config.toml
n_layer = 14
norm_eps = 1e-05
parallel_block = false
init_std_up = 0.0395
weight_decay = 0.16
decay_shape = "linear"
dataset = "wikipedia_en"
MLP neurons of a small language model. Each row is named by its layer, matrix (up: input weights) and neuron, and shows model dimensions 64-319. Each number is 128 + 32 x the weight over its row's rms, rounded and kept within 0 to 255. Numbers have three digits each.
After each neuron's rows, "fires on" lists the tokens most often at its 100 highest values on Wikipedia text that the model never trained on.

L2.up11:141138149162115077077105111099207118070050124125085143149088140144105135082094065152137136173164150139117130156120153159182139170126140114146167182169096197140121098132120125075122101090143179138163089156096113090150048128139101075116141149103123174137121101150148177117110137135116096165123123154136117175125125125105118128134092083121154155133141142133163162152173163141155150173130102149128073147157105081131136130089136128114153091122124108215067123144129194128116107149090124119136092097143123117144156100111135098098148050134160114122127086164140099149138100125121132079135170089171127151141170097162129136214160092117152111125129073151111137074117080101141217073095154154133122118110129156147128170104065123108074138093103113091183149215168174034144178122128128
fires on: ",", " and", " =", " of"

L2.up818:071118083185148121136086137123155072122111148189118045136067116158146127098141133161131135162143082125100112133108125083099214180130102140077093158146126140103176150151191146089149139144119121149171071114101167141167127214148155140142160103166089155125120108128140177148084170121158101126078123138088129140103184106077188164115154128092130126095145146096165151188161146116142131123075080131132099096120077127126131100104146126127141182149171116137103091134097108124155091157107140131114063078165099086135132098091018182135053147132146128168138087085095111111142058132105110099154149115148208158158158179095135064134172096080134107122080081140177127142101104147164137153127126126150119087175143101132154168128161105118167089139172105145073158155140152171154115121172147
fires on: " signed", "ed", "d", " opened", " released", "ated"

L10.up737:149152148132132138145134139154118125098063163114165121125141107153133096136149105143124142129187125134108123145087154106147062126121106163052119139090091122095130117134115199101150128137089146110107125122187100060105122168091195188087160164104145204089116131176127149151140152149152129145165146160132018105193105150103094167130103074090134136114172120117097121118129102171153192175129103153158110122059216103087084116118158148148163047139047101143072160185092088134109105144117142112138118139172100113148142140151113090118091129151118075118080131159133126173121167157118175104159184125132085077072136119144170121122126122072075049064185148172164148203114142143153125123133108129129111142116182110120135094110166089127081057146191190140153111149068134077086083117117048
fires on: " to", " can", "To"

L11.up192:122072120097131124161140184111166111107124144080139090057128201130116107146132147135116151104174155163099073125096151105153123160183151138083122127113100138129159101112083153075144134136124134079077120135107133075117089136126077087151138174115088149073119173154129105151161149154143168145114067083088174083142123157214079191081118144138157151203147053160101170146110149138167091113127153151155094126124074146105107122094155189113134140087140066124135099146125165089085148113127166102120082116117111178056126153119133115132133180132113064133169141132148130158104179114148086099158146142194159163155097129200133125136081125087108146160139089130111142180100105155171091107165158057088149129164191100147125129104206057126105113123193115077088145094081139109092188174164146
fires on: " (", " \"", "\""

L6.up972:118086170071168093103109086135108102122078116178098134100091151161101084135173112099107147243168109160086156171147115147150145152162119039173156144157084128119156113128164173115118151109116172194123127141190086121150118169137098127124163108130143145097102137143162167182105159152139128146121126170131053084147198134091141118143094134102095157152146107170111118126164116083174138155110132169150152079129199092143163102093052084062127144153138122130125122132060149131145087162072123133146130080128149087102157129107128094139119147107154116167144123150155161160127140128194132114130160071179169168148102111154126126156134106120108117136061112184160192176153114106199148129137182114088086066191138090174103145109131085126082113093117151074125086144166111090169163080161093
fires on: ",", "\n", " and", "'", " the", "s"

L11.up509:103100178132139090125154112117156207044080147090150102114095131105191085108147113120148160178136164146125077148147098106134123118131137135141170070122094127132158109057115132127131091148103121108114047135145126205110112109114075081190109098152156150150123117176154170143131132138112160207155174092074118135132182139138022128189164136128149142217060122136117115135130152099145120172111118166116127124149116123133154171105106178189104156104087123097118105131096101149153103104113159103077143140174125123043125123141113104158140193150136084116140102118141163107120188124142150132163097088156168205131149151205125106109148106114148056174121094177090162144114139097150148117124091136054181101216143131167087098111162132179087128180118160116097097179149161158163162093095105
fires on: "\n", "-"

L6.up780:196106179059134144126165101121093137113180132087106162045125159146080131128177134106086138148122093142152133144076146115126154130159099101156155112140118119121145083150124180165084107067130149106136152106178106113160083097117113086073129184144075146139112121169130086158110036173148109178139097142189130090144113113184122111177148110136172147156096147157078119062047114117154141180094082101113090195114112115120089150105062159184223122153084175164136092181063175136132149176129156108141114169113104100109107130155131097110098158102162115128172172127119118092095166138116096111107119174150197189177136165116114176104179122167146151119084100153116174139140121159149125105117166044146135149092123169121132066107199093076129114105126046135174139084150141126166179136129125
fires on: " but", ";", " as", "\"", ".", " than"

L10.up526:104139121208112080182151071127126213150124145148057083116105148117121170127089145145186124135109117183181132151179163142105115121137180160104149108138117157139149111106121180158106070105089126132136081124150131104067141101161109163119187151091101151137109175200159144190121139132088140172100129124164123136174151124090079193117124131092078081201141115161122142125137130141156103197116114169082116194162176147184130137092140178112138123167104124122200095125113110111081171125087163124083122117186132079123110120142030130164097116116136044152103122154089127113152192124170130107132146109103145108163163167187089101125157087071124075175122105223136130094135163125112111147065139093124085099115195131114103099118151092088101126053153184144125112103117144110183162085136102
fires on: "\n", " the", "au", " The", " were"

L2.up445:152109162099170135110114126058151126091074138119075154185099132195107175136147091140058117176158124124104120145114174112138134123106109125181120171155113127128138181128155069112063139099139132127123085149155125094149088068131126136125134107135148144044126114096135158127049180150102082151147091151144094202148157110148128126136138181089137137106199182107142103165128163110159209154157105102131083065073058052155141099074124120102108110121196142182042127154086134119122110167102111149076127083154151122130157115098115151120182116140156107170116101102084105086147071119090146141157154122146103163133103113145124117188130134154170112143135093068104132089106097058131158114121138113070115091135118111135119146150112120171080129105089150156110135165113149077137112153146105
fires on: " =", " served", " of", " ran", " Minister"

L9.up215:121092183083168098173153100078109134107092110113137065116117139101141090125092146131125161125091115123155097171109134136116129123127116140128145133152140172151115114107128186118044119168068144083045131136160128112137121178113113115120131139117205081135181133169143128166161112106061132156122139114130125110124144171118091128151066123140137148177085152116140103082162155102128134125112188129077148142152085105144081083124164205172160089063082139185149122084107159138132070172129179110126123154132163136126131138138077176088080128142140129134092078134112105026089111145087146099106070071132157155201120180151138100108153098138122101101089092082103075145146123063101113061134119117112158129189130203169141147138134172136026107123101148089208187179115114082150141132136166
fires on: ":", "′", " emp", "oc", "°", "cc"

L3.up244:154127098172143115075129076110119144104116104146111097174156197110103168131163179121094086099223167176082140121187156097136165138112079098108116183130105108142135076155190118139156129164160134116092107121185152106110158122176148082105173131090130152153128148184136134191115126104135095194107128179111137141083066161131159127093155097092079151123144166115118110136145103130102160102114114099155130189106089130091130136061151093106125106105173134151136173097177129186149057097131157106078144098149096136143134133135124153082157115086126186131155142123147150117163141114117114137145096152165187143075114028109229157172172160120142151129084086120121102171142147098155107166220159152132074111144214167128171121084111041102146124082161151108145111128147124140180141167146107
fires on: " film", " area", " Netherlands", " game"

L3.up431:133167118171152097180180134137168175127083142134173113144131107097146090130163126151166119132070156122127127167133159095154170143130132169053050174135106068103147153130157127133148124104072111215126093153147195117158094183126140178186168149116176167075113132141080123125083186160166103184097108133105136091173167168111061101138072153113118133086165096130110170158108078116123107118116128202091094085123125117199162152106097096137144158113135167137125195125127119163073141094113156068087147146211098131125118126052116086108133202128128124161132152165103175142075130119081120159135095078162112101143164115148085099152124164087208097128074099128143114140083130118083132093138124150080077134125172127090144106162137112151108116118160129162122123127129103154106101124180087
fires on: "=", ":", " to", " by", "s", "d"

L2.up1206:144107145110134126101186128093155114073060141127123096138097164141160040093161127138143152147169164149112129112109164078129193136111104108125130140112115135109159065135152109139109099173158180108095139161122140117196034165135109089139168171115133143157112133101066192184081109118083117191147129180157122144116197121105114096100195149105116164163114070155095160143150147145154182177118111165138108208128098084183130068114155156114083178082163141177110142100134140171143142143125143119118134140131153087130132084109072158081122075155172158105118097163106100076146077104151107134128122153150147107146134194107153054154140111158111103110098105149181199159108084134133184119091095197166154102126122126095092159157167121125170149104172142131106126165150135112082135140163150
fires on: "d", "ed", "id", "zed", "y", "ized"

L2.up837:109134114183164132141096132093083142109114153070131080124098131156138124106142146125156135156138095150129156072133126101112141097146081158160132164103140095128161116112127111129099108172157095163129110140162214129142088176098100100129101107146145135078131140099112116202111106140093087138127108101127156088152122151121139109117154113161107115120125087097104106137132124086149145134092134126117107125165115098172092093057096144139073185124144167087168172177084128096161045152111177147115182114167117086128128144107049125081140183148107127121101151139156123148056137171047098090107076160177186190139195143160142090119117141138155102138119122124208150122116162161124125090166077140194151162143102147119091129122135099192145056120228038187138184100124146220141102189163146
fires on: " called", " into", "d", " founded", " titled", " to"

L2.up896:152150131107128127169095133113175101097130175107110121120134156133161105115121095139187141118144228097140116190146166111166093179152125102174131090061075167066153149092124132065110118116074190202136099179075146134104108198137086108144194140100105123096099111144137162107102157105161158163134100173180118149131116099107075081125118047106174133149101141168096142132095124211158165189119081144161112142084093083150125097127160122164154076128102152120132133159102142128155122173093085171100112136132088147172151068040135094072093147190140126160152168205105126125155137114100133116100136169124096134127164155163128121154102141122148112134117102150126069166102093119142173136150150131117170188186126140110140141098095101108071135122190138109148113191126169114141167099105057
fires on: "  ", ",", "\n\n", " and", "l"

L11.up804:122134112147137126148133132153098134090140094145151175111129176105094124103195122138137146139084142177095126204125121145145103139095120152171217185134137116154124184127141137122110137173179134133077158162185148105148072183123140076111124147144133177082146114185103184135097138138092133120161095164090076170178144157207202150099101127125118136120027123077149099158160148110124154129108117123104116134094141120122056102129168090154154108115110154151173179085111053152111136192113165072107041136138122075188138142139111146091116139172057147103128104113147126102107158101086078112110118162110152129164169160145146114137123143147124117110096138135106148151062110094140158127134084087144135187144135176179132099161142153163091077138140195118161101079122180108132130143140077
fires on: ",", "|", " and", " in", " |"

L3.up194:146107114155143156112153104107194110117195177111135086077159128135120148126164137137134146060143157160149110176159095159112086121117163133157146195098119140126167098154128144138191103160109159202163118113047160109128092155102133152201126166121103090098105104149109123115140180158167131146124055117114122127181089165084173078041140090135135112112124130138111139119126162160127129171116177173157097132135131119162094073080172125088143135088089133185161155148168169111135110148144155126114113103084140122146118184118104071097194108122108133144137126176122172109070077173107122093140137112140155098117172069126130086127118112114167161134123073140211109139077105127155140096081195139122104133143133078064177131116098053118081141066140154119132155168145177149140124142146153
fires on: "°", ":", "′", " ISBN", " by", " genus"

L3.up709:103152135113125102121120130110109137120106139124154146106053141179133127116152129124086118176118055159139129089082135126143163134057075172112124133141165138160059212132109110120155087097191126071089118124130170094127135103097088081128143139152107184101101119162137058133157150155117143154150127125150167151140137123170110129173159170135172166148130116107097101088142102174151114178087083165157156154188101127176159087158137140103105221168077171087194179134169149055117111162100115106131158131128084150115141153135103094091146167135096117123142164166127057150105122203101087089131135148142115159222171146144066159112157152111057092132145109106149134176127173170141145068132094138123176159145139122060064060158214146114127119073152092160113115108121163206097091144202132
fires on: "ed", " called", " based", "d", "nt", " used"

L6.up984:172103098103150091129091158183099150123130160141121096128114129142117138151110135114148163162100086102120156101110158162148207133175182111164204105115106145114162098103089099096096129151119144143076110136134086180130149152149136066083189158075191137149074106168133158148124133183105128191130101150113172114154132124153087118133115093093183179232119140175113129117082139138146140159122109183094102123163130134097127155134130121127162109098103140190170119134101102130102113134135124160151199152079118101184133049162110086154050155129162138161136127135142117069143186081112109081124166153194149116169092166143135156165117080089087127167098121185101113160127094134129151087130119095161173191126117158151092136078148051098132129125109137125165125122125173090110163058163162
fires on: "\n\n", "\n"

L2.up597:132102175131162086118171147155118102131117147081151051143161146137069135107144134103107130135109132123103120137091121140148204121196124031174157106106129100127174102124107113123122089120104122150114074139080133115065090150156120017121169094064115107113080150187171162125099090141121105178130079173082151109136083202170144152124096103126136152222134112124115129087153125176142122123133104098094069137161133118144138187119162145098178121123066100155132069156143163123093135159111154137117148152135126105107126071127098106100039125096152161122125161167141114127156148085129137137132148133187134144177134182181107131170202154152122109140103163199116119138119120113133124109075158129191134190135113138153095151067138083123096139109104089136201141080128087050109165091118139
fires on: "\n"

L2.up774:099097140146122129127141094159182137164166172150122098162116112156137157138097159127072158118100123142140158187140165110148083185159140123113115118119085193059202086166126188113116081146096166139144150147080153062095107124131128173129124090154127130106060144103100148117138176092130167164099089115098116140116080150093149130094197136120159154161087158115093180121116145168127153152086080119214069166131143119124124087170074147161092126115143128103091175131150137098065086146122141163132123132154081071133148142167101114126107094116089115057135173123166105158113083115155141088075144164117135186132112160151140129132165085103190189103106155123181188163156062117110160213114078093162136143158164137147118126091083107084125126123115073144176147121072134095162150167136073
fires on: "lo", "f", "mo", "gi", "ida"

L9.up258:171100104110097163092158091181144155086162120145165151120132194101107128126115171161176135175090151123089129163055111152141146167143121191139116130084102151146152129098170124143085108163060140109096112147141136096079138209130149161119109108100175158132106163120205086119106107175089105085081059073104104111191130107159043097089188103101133153129146132096103196183170155065145137135124070151151159131130145187142054136155137151162130152149131166150082149172084114150128121111161097173086129118174079111147153138117131142095149132113127136106112105082092155142095144177103096084120131142121098177077115111149091132112058099125101145063132129141145148132123091136146112102147129099087183144156171181125088171126122166151192138132165155152166179074111161128145112153121183
fires on: "'", " his", "/", " a", " da"

L3.up83:105137143164125106158151117079103154080138160175109104132091102132158097197145092122100101120188081135168156095129151120075166128086046141161101143166090155104128136142100078132135153095130122133114109170162172149120081148136163117122163159130112140123097085137151140119120087130121147099142112174100184095149123104105139092147123139114148178106102089119118131136127146163189194125099160153122083134105091121122186123083112136119159187145155123116182079135095133137121101168089119068109140097147089100111128120094071137113084146124109123217153130164137137059145088094122105132147113185185150131179169102137146051189104123131152118136111085161149089114110122101131214099116140139172140131181129122121082145086159094106098098096245102135065092131115132241127169161154100
fires on: "d", "ed", " was", " led", " were", " out"

L3.up218:138170173131119153094065122149156205129129168130073069053082079103122135110156137139162148146073104124121140126116152136115121121110140193105085154109120128142137171098144089155098100093132207134078060132090215105124073169114092107190104155133137170067096085109126057127139148145121105138131164096138123081163120086100123119150128125149084143111111138173119153126148142125107107168109092174076081077146132113132117155092201086151113159129094163156134133160115078080132125151083170124129148109127143152101139214093125057087140130014175071114106069137156126108121135137100146123133117103162109173143143194137090124128152139162117144146027091122115111091117124116134090118124173146109084159096100121127128136157105125151105122126129100162131148104161108101137124101172073
fires on: " by", " of", " with", " on", ":", " to"

L2.up58:169145065150170104145168119104150146115149178159088117131106107066140115105172126174127149140125112116125125144137123189147157127120152130159117172093104075100164162072116100123133099117113107194109124145151149092115107152105127095182158147107095173111121122136145096095077152159136148132151074137097162093114100100155155114153078124094149150082123133122138180151122110078145122129155092185066088102172077114120140136104126124139144123091074125154204118168158169129116120139081145120063087084145128151096120160117116052108136171117112147151124053122160148166126092130090089143138066124130093111136094137168169146153198143118188139142144177173136146066066037149150166056182174080153114139135106088103121126147057072153084121117148164149135133159147178107173078086166122
fires on: " by", ":", " built", " mm", " is", " with"

L2.up342:112185145127089117071205099148094143049084102104119142102120139134107089170155120172113138135172083146089129097092161104060161153111082142118083105152153143138108134151125157084065103155156127106099081098070162089087150086119099116169158120128101172106094171163131083188140147097100172152161112124120094123104087137149155141118163143142075180137076188135154116195104141156165181171080136113121122112156123094093157157121096155144086121114138131129139133174090145147056155154119113087180091124137100068157156127197136040098126153114121136063082191048182165077128097101141143127083100159111094115152151141151161091139089100139121121096165159123091137148106092180153147082166164093104201158153199161167086104078132143097151114106137096093126181130115175117168185155157095
fires on: " un", " Un", ",", "Un", "-"

L2.up221:168126105128085121086161113091140082094143143129109175177056152155136151112108072120160129149181113164116120122115150132140144111170145102138181105184133123092169144145146119069098134111120180108085105113111096082108115158172170116064146156116098193071019114111173141092081100134132070207124149159146176185187108143126195125165136128104087204154115145125198149161039145136111215120097119113121091113136082126087160137129172104155134126179053113133113105125136132138121141159101141102160138148106102155147153161184149141128141110095123120059132132122147126106156097127180117185141164059150161098172158117129153042191140132126146086138149111081124110121117100117143149081102139079150119182107186157119098168123152092155097114127148090122081158124131152049157112114142089
fires on: " |", " =", ".", " (", ",", "ald"

L11.up36:130155104104157089190169099113107173149100147150202103135140138124122137085164164103180160109132175149079119137113153201096148120123128165098158106134148165090172125127138152091117143157143116182072079141113143113063106193133115162128120154107129093074128157065110150197111125162116178180082118146104132119125139095166172137207077134161141138075150105129116162149078117189081146086143158158110115122113127132107145152126137119132116077149146135169143167100128066120128139084146170095119087106155133109158133197144105143082141139154096095050132180159178133187133105147113082076089081180138148089117122210091182140186156157147148116122118096148101115134116097097149122176130086136177092160136127129171157134128110115177078145104148180183143065088089146102162113084111106
fires on: " |", "|", "In", ".", "=", " career"

L11.up17:145103122161165129161121113100138149119145138103105130132097199106136143095121149140023165150108105147103138124083131140104151129164114144123104099114051149105131134129109153129116094135183168082110148083121106126145099142128139116075088172085180133148074096178171126162118130114112157196101089118135194103143094173155146127106088127151142100146079105134073108142114062140093125150100156149111075076173141114069085172089113183089120134162139167155126193132197087092115133142122124029158101162184095215170115147112080084122089169049128098090158131168213120136079184133112097113142170117131121149145085157099148113099110157117145146126219156155102134111092121120179105120139096131112130123117165063112085126112140093064098169106138136126137140097124067104130178179114146
fires on: " \"", " (", "ti", " dep"

L9.up589:155160150092103131121190101098119154066115115112151146092086142126073112129121134160074170128124122144161076157039192131120136137126104184101095136173145100099160155117118178152050068126132148074123078154072077068137131148131098117089139162163147162095096158139198102160138130096108094137117083179119139080154114149158099146113142069088111131135094153146105136134096111141142093194147133185135111132107107128101103134123108166194127117150164136204135168141141060117127125157146149103137071135145089173085119136154123094162135147106139103076100129135173089133158118066081102113180148158130124108153081154172131172140143083133092145158145166154054125157084072092185162121157185064129129179140182183105118104094163056139106103151112141110143143091172121102118203127116150
fires on: " \"", ".", "-"

L3.up1271:118122135153121140094121115144175111129114202083135119157133170175171115098145151118155166137099109128125131066122119163179181077177123133171182082094070180104169143132121111143193106102135157149046096111150142165138103142089172117157114135095094166117092059077123158144130141140134125197170138158149128122136102155099140048131096103102149165152175130157142199115147139109117148107145118164137093087210140095195137137163187173139156095146102152135067109116145119070107150126118112141093122159122138145123129100046114143149148137105123123101159084220192147151125098151081139118144163118144138142139147137160085154186104109156117107174174067122136117118133154051147102140081120181176139128146138074146132196127121059129077106104126168170137130165091144085132202079094104
fires on: "\n", "\n\n", ":"

L2.up856:138145152132140140160156137119181121130118200123151115124139201184113146143190078140173139121162081124117159117161133159158152167175139103171178036146090135074145066144104155111106145137136143121136111140128107124154105090105147083107140150171135176089145076150083148123111141142162112154136147192128128157152107154128096110156108140096193093127102119135111082157088127089177123127143110125115082110157132119140160145132119119125167103158097181162058101145087118090087114166122176104164091105172142101124124110105123141153124139084127107147142160101125129115131123065143138160230145140174136082181159175165138112200242122111112060139107153144113144122101123162109099135075169070192167120157147094104090093098133085158085111084128100200075184173147118055103094116113099
fires on: " made", " as", "\n ", "\n\n", " released", " received"

L2.up1241:164092101092168150089146111069136126094104218159127132138158102177120182080174101197098147125144135155122110149130146164143122171104148123121154066135089120166143124133109132132115134139099148133129174154055167065107108087101115071152134129154145159102140103096101119135101139133127069153073123158111086093158168177112083071131183155079091136103169162165143126207165156060140161152147115164126078140104103097138148117096137066122144134124154127132114115082134154191139086150142120164108115060123130182141143157108122152163132085112119094159143116109074085092193114113126135170117109115130148134161151141137090126133135068086146084122094110115123105177070068067173112207096178090049099070166144156128150196114139115184109110113153124131061164152115142079107108113123061
fires on: " made", " played", " scored", " initially", " recorded", " released"

L11.up121:162073135073146186172188184118133166120115155091114081115123123137095090159145171131155152098097113156104100162163138093181131171152197161146139104131183142156139142152149072175114139120040128114067152140132054113127089146149143096099189194125178109142074130124151075110139181145082150147122119103143141134128108156212100118125111098115136183167134084165096119136120195166166115142131124168151123121114087132139101083117190187152144129114114140185157115138131127114070152124181154145108167105120144217127130147110108130103069174110129119159131104145136114164132188106087105113143183108194125161176095121192154169164088132134069110134087132173081097175150095136112147119088164090122109167150158142138133162037158022117055113094120132117181099111127126078120207131128144
fires on: ",", "\n", ":", "\n\n", " ("

L2.up804:125154127143176149108077121175166119109123169112125167161103163093095159138113110106129146183126086154108149203103171118101126199116158087155129121157055171128220130125124093088123119164138158131160139083174116138070120101123144114121133117108158184103108141183118162186114132096094140154114083126136119168157149126130136121050171109150098150124134172114106176195098193102140199176110086107169107145110180118132107132140126226153095128118115123138088138144084135111124120137121105139087126109172085099143159103130189161119136091119202148082116165143149077192141132124120112139119056115141149113106129175147093061118093083102094172141161156131128138145129065145145120117128144173175192125123149172137098155124141138063097158137175143121167131158061133088138144194108108
fires on: "'", "pe", "p", "/"

L6.up953:083135092078138145106125112140124144144122154150162119067122127143093120122152108152125152172151102145095122176133173181132168156137118100123195078115129135097155160064123152155138134135103162187122093078180140122088130214119117176138174123127110092134083130095148139159165098130111141118087131151098047116111151153096143138090122058108113094194140118157116126143164183110176145166103100114164150137135163121172105084155135170151203124079167125119155083159124120104121121123071171189161181141159105127187137098086109084146109149067174115143121156104133126130118146127123123133084126142162197167132162196160107106134130081103085114100069123182052056219105165123152167144174151161144111109136117144141146133099094055117116119116134104098135067138144127170160125090138102
fires on: "\n\n", "s", "\n", "but", "For"

L10.up1204:133087110090084104137139144120124221119112115102201095106107125158123106085160080153119135168177111146066126120134137136153136108142129141076138102097164162065113149128147200125164099215132105155155092156095097109149134139101105145127184098108122153164162136159099110119102091135178197163062119044135107104126180116113128158099100104072075124192152122097139113084177078188147107166078128132107106135150150056106136178168130106146163150085163125143133119126104055104123100109070170175140110117212121120157149057178084135080143142166094116135141122100137145100134142124147083165157105122158132136152137142106126150200111109123150106053138118120144087100153119125119143123120122141155161111148164108195093084074153027157140097105105104140095076144148149125104136121204134
fires on: " also", " not", " only", " was", " now"

L11.up329:114141157104188122095188144098118140126115178006117121070128111140059105150140116110129153103086104136131104156148168083129071129155118158115120098123134125153099079137132133095108130123123100090091137116136122110154112162101142080143086163127176126128136140166114121077130155129138109167173167157049104083166172185189067115110151162152096103148141120129154148142139126136134079141094150189168088112127112133130120221177146192136149164125122110192118147093119169108111120153089128122075160116110131194164138231149061082097074176158156087147115090138141130144101112125086097124169118079179161176142103183192150120161126134145095064074128132110121112111107136137224100116120132107123127148167176180150072149086142151147083144072085097116115167111162145061104167128167141
fires on: ":", ".", "′", ",", "°"

L2.up551:108169182136087171137141110125144172110171121081130128121132155091163105113114124151172137102194178129154126173111110126120129100144186128145187111075136121160142117071120134092042087093124181130101073145128106117135118142144102064155120122163133144094140107108132139124114126163108192200145084086095143090138003104142116174145120104099161141193106121154132124121164080196132179142105096123070151118178095136174127137103146057210146144108090151144162152173129103135085112130089154066141110170113100118140146114102079096146166187137168163088112116147204163138106143179115103117108094104162164182176155125139171175120120158062160131156109113120083082097178107076101163078149109092135153207109149126113144112128125142094063112165140139141132146140109123136156220122124147
fires on: "-", "in", " the", ".", "c"

L2.up810:133114114137120178091091096112138111108149144089119131175112132048081117138128092153151115189173142165108137091136181055099136198160108150134130144117107158160127118086158170117178086111131177122111102134111094126113146093140110130128153146032120157113124116205191175156097135154117127139142162166137138187162154110157112136119142121107098218126164150148106167094090175164141168119109076092087148148138090130124164101102153153064084146108081111149086122153121238146063120133098136099149147152162121153141172098147140137126167077121130079103169157102113138065125085108147143149130154125156144124170144158099106104137146142169113090106111106123083087122155092124175222121078117124107163091141107124109102160124102158155122169077097068154139138124136108099157140101125076
fires on: " of", " and"

L3.up1075:149115167138078082111210141205160083125126158176168094112181138151131103149191171168105151059093091087120175148137134126104142161148097153138082130125121097097168144143155161120100112123096112054188123126083132074097088135127100118148131123168089120177050198172112197081179109099135138116104141189124105123163155147093118127101146142091105148107107127139130125142094125128145114139130142114095126160150092145159106168158091104135150125116132122146195130127149192119123135137095103112176128084126125144125144138182039124157079144141147103173093115157163076127153177113116123118126133151118085152164090130142100117130112119121114057140129120116123168086062110133090104097126100039159132194138225092161096128085154087105046126129091154089161083108107149104190139108160150
fires on: "-", "F", " F", "–", "3"

L11.up700:184104155094138120075143108180152188056129196093139198076078145165137116125123161088135137201088155119137127109122142128073155160108077165091105113079156142116110112117081084118150138150107151182118054109129114118106138105112097058167111164075153177192133180167140091173123091162136119170121132110105137095135141083098121107228118085117151178184147080109137168082121187150165107187120155151118117184124134166153088137107127174154145126124098060153147083158143105107128121132099154112058116078082101089105137131150115141028137161096147130166143132125134151170137170119180139078103100169147196149097127150168129144139137168126097179118074120133124117123159144151094125098112111180091134098193111169165128135134148130101107144101169175113163153170139139112180139104189198
fires on: "\n", "|"

L11.up583:150118144097163103168131168074144169142133132105127127132149148108140063137096145104124154152094099130137152134153126141136159117147157137140170124109137140090112113061101081121161148110058100172030112103161111100154077147117158115120175220071121133036089071142144121202117132147120174146137130160132146117084118120145124144141122143121152157137186143092149127117151155133163132146124150211119141142147129126122137162103162109132152084092104138142100119145122042118102118137079085134096134112091081156106092058104129143099113164173089144151130186183162095079194186138052148075137118120185066084177135148168144170192144150123184133137129133198114123114145093133138160130152125142164147161126163107103117203127159121130092104101150103150129143115139101006149154111065147
fires on: "\n\n", "\n", " \""

L9.up68:153086179123141114176140110212128133132128167139155029118124108075173098114079116110128163156096148164151126144147119099172129118158160110130159104094146150101152119069164111101213136169110161151112107187100089111078149065127071122177196140141152120170056132165151161131123106177138124179162199110097110126176100134136116134153150088144170151201083123052137131133137184157132131161087142209127083151197169120184161152141162160138107138116109130142172129106081089157105162115073157145135086141078110108186195175147100136099094197089107111094131139163169179153112222157132122077131092117145147153134139123206129088160124158142086130124140107121165091090104165090131112119142124157116119159158108105125122154097183104124127097149127146094153085165116061101128115144147143
fires on: "\n"

L2.up98:092143098193173135189161136131142149095089126082116073142138119080107061155135121146128129183116113125110114165062106097145117143160110136127082140091085087068156070134131093103082116060118116118102112149151154167161061165113103084089167116084140149117101183209110107132073093118130192114110082171136141080126075167147153129152090080086110150146140058166137133139107081118171143110143085136121095135135141160165102166096102123210155184117121158168153127153092176137099101191146149136130142137187102114151137093110083159098106150133067126174060169187118149123110133123103108121161073136141060119145102110184172149132176179109178158119140103165153165120105095104137172125152185147203185176121143123083135139129095112103133100105145107116156157138150152047111161119167152
fires on: "\n\n", "–", " Mac", "Ch", " Ch"

L3.up475:064102116061162149102115174147132130143123136080144123099128135159155090119137049143126165129056144143097132138109122118182114194121128189081117124136110183088136083130112187106135110055124164123135083141110151161148205186124101172172162141184072188154171142134182146121184132190106122134105140106092053098177151138123111147045098117111132098095215156113124122181135151078115076182092062131182113066127171090127138134107109117141158101110087103112097176142198127174119106093116132100110098154119117115172144116136117088141111079113111059123066168084120161141152137129116086128099136152150169128121115146106179144202169101058108096070102103145153172147078078084108132092108112159109109099182201110155092095149086099125116107138124088141129157138118154094115104122128076
fires on: " to", " To", "To", " Can"

L6.up932:107104149108161133092190098181090129118149180084140111107135170133135122146142151144203148153139120130100140137151181149116117119148106121076165092116095119138159115098120145118093108160164134150097086160064169143123104131175092152137129130076161099151053117154156102154103103102151161092142139179114162097112152102140149188167077083118131126114143123142080114105073066140131155182140083118094115145146074103116135108113145133125127139128144170183183189155093166100085132113100140111102130138081081122114135124157079165139098092112099156109115173100161156118118162118102101107108136176148175137156118137073128139150137095031108110117086103132110145082183142066183137148110160098140115160061122100192116154042110054083100103050108108126158044081117084099159112160116097
fires on: " |", "\n", "=", "\n\n", ".", "\""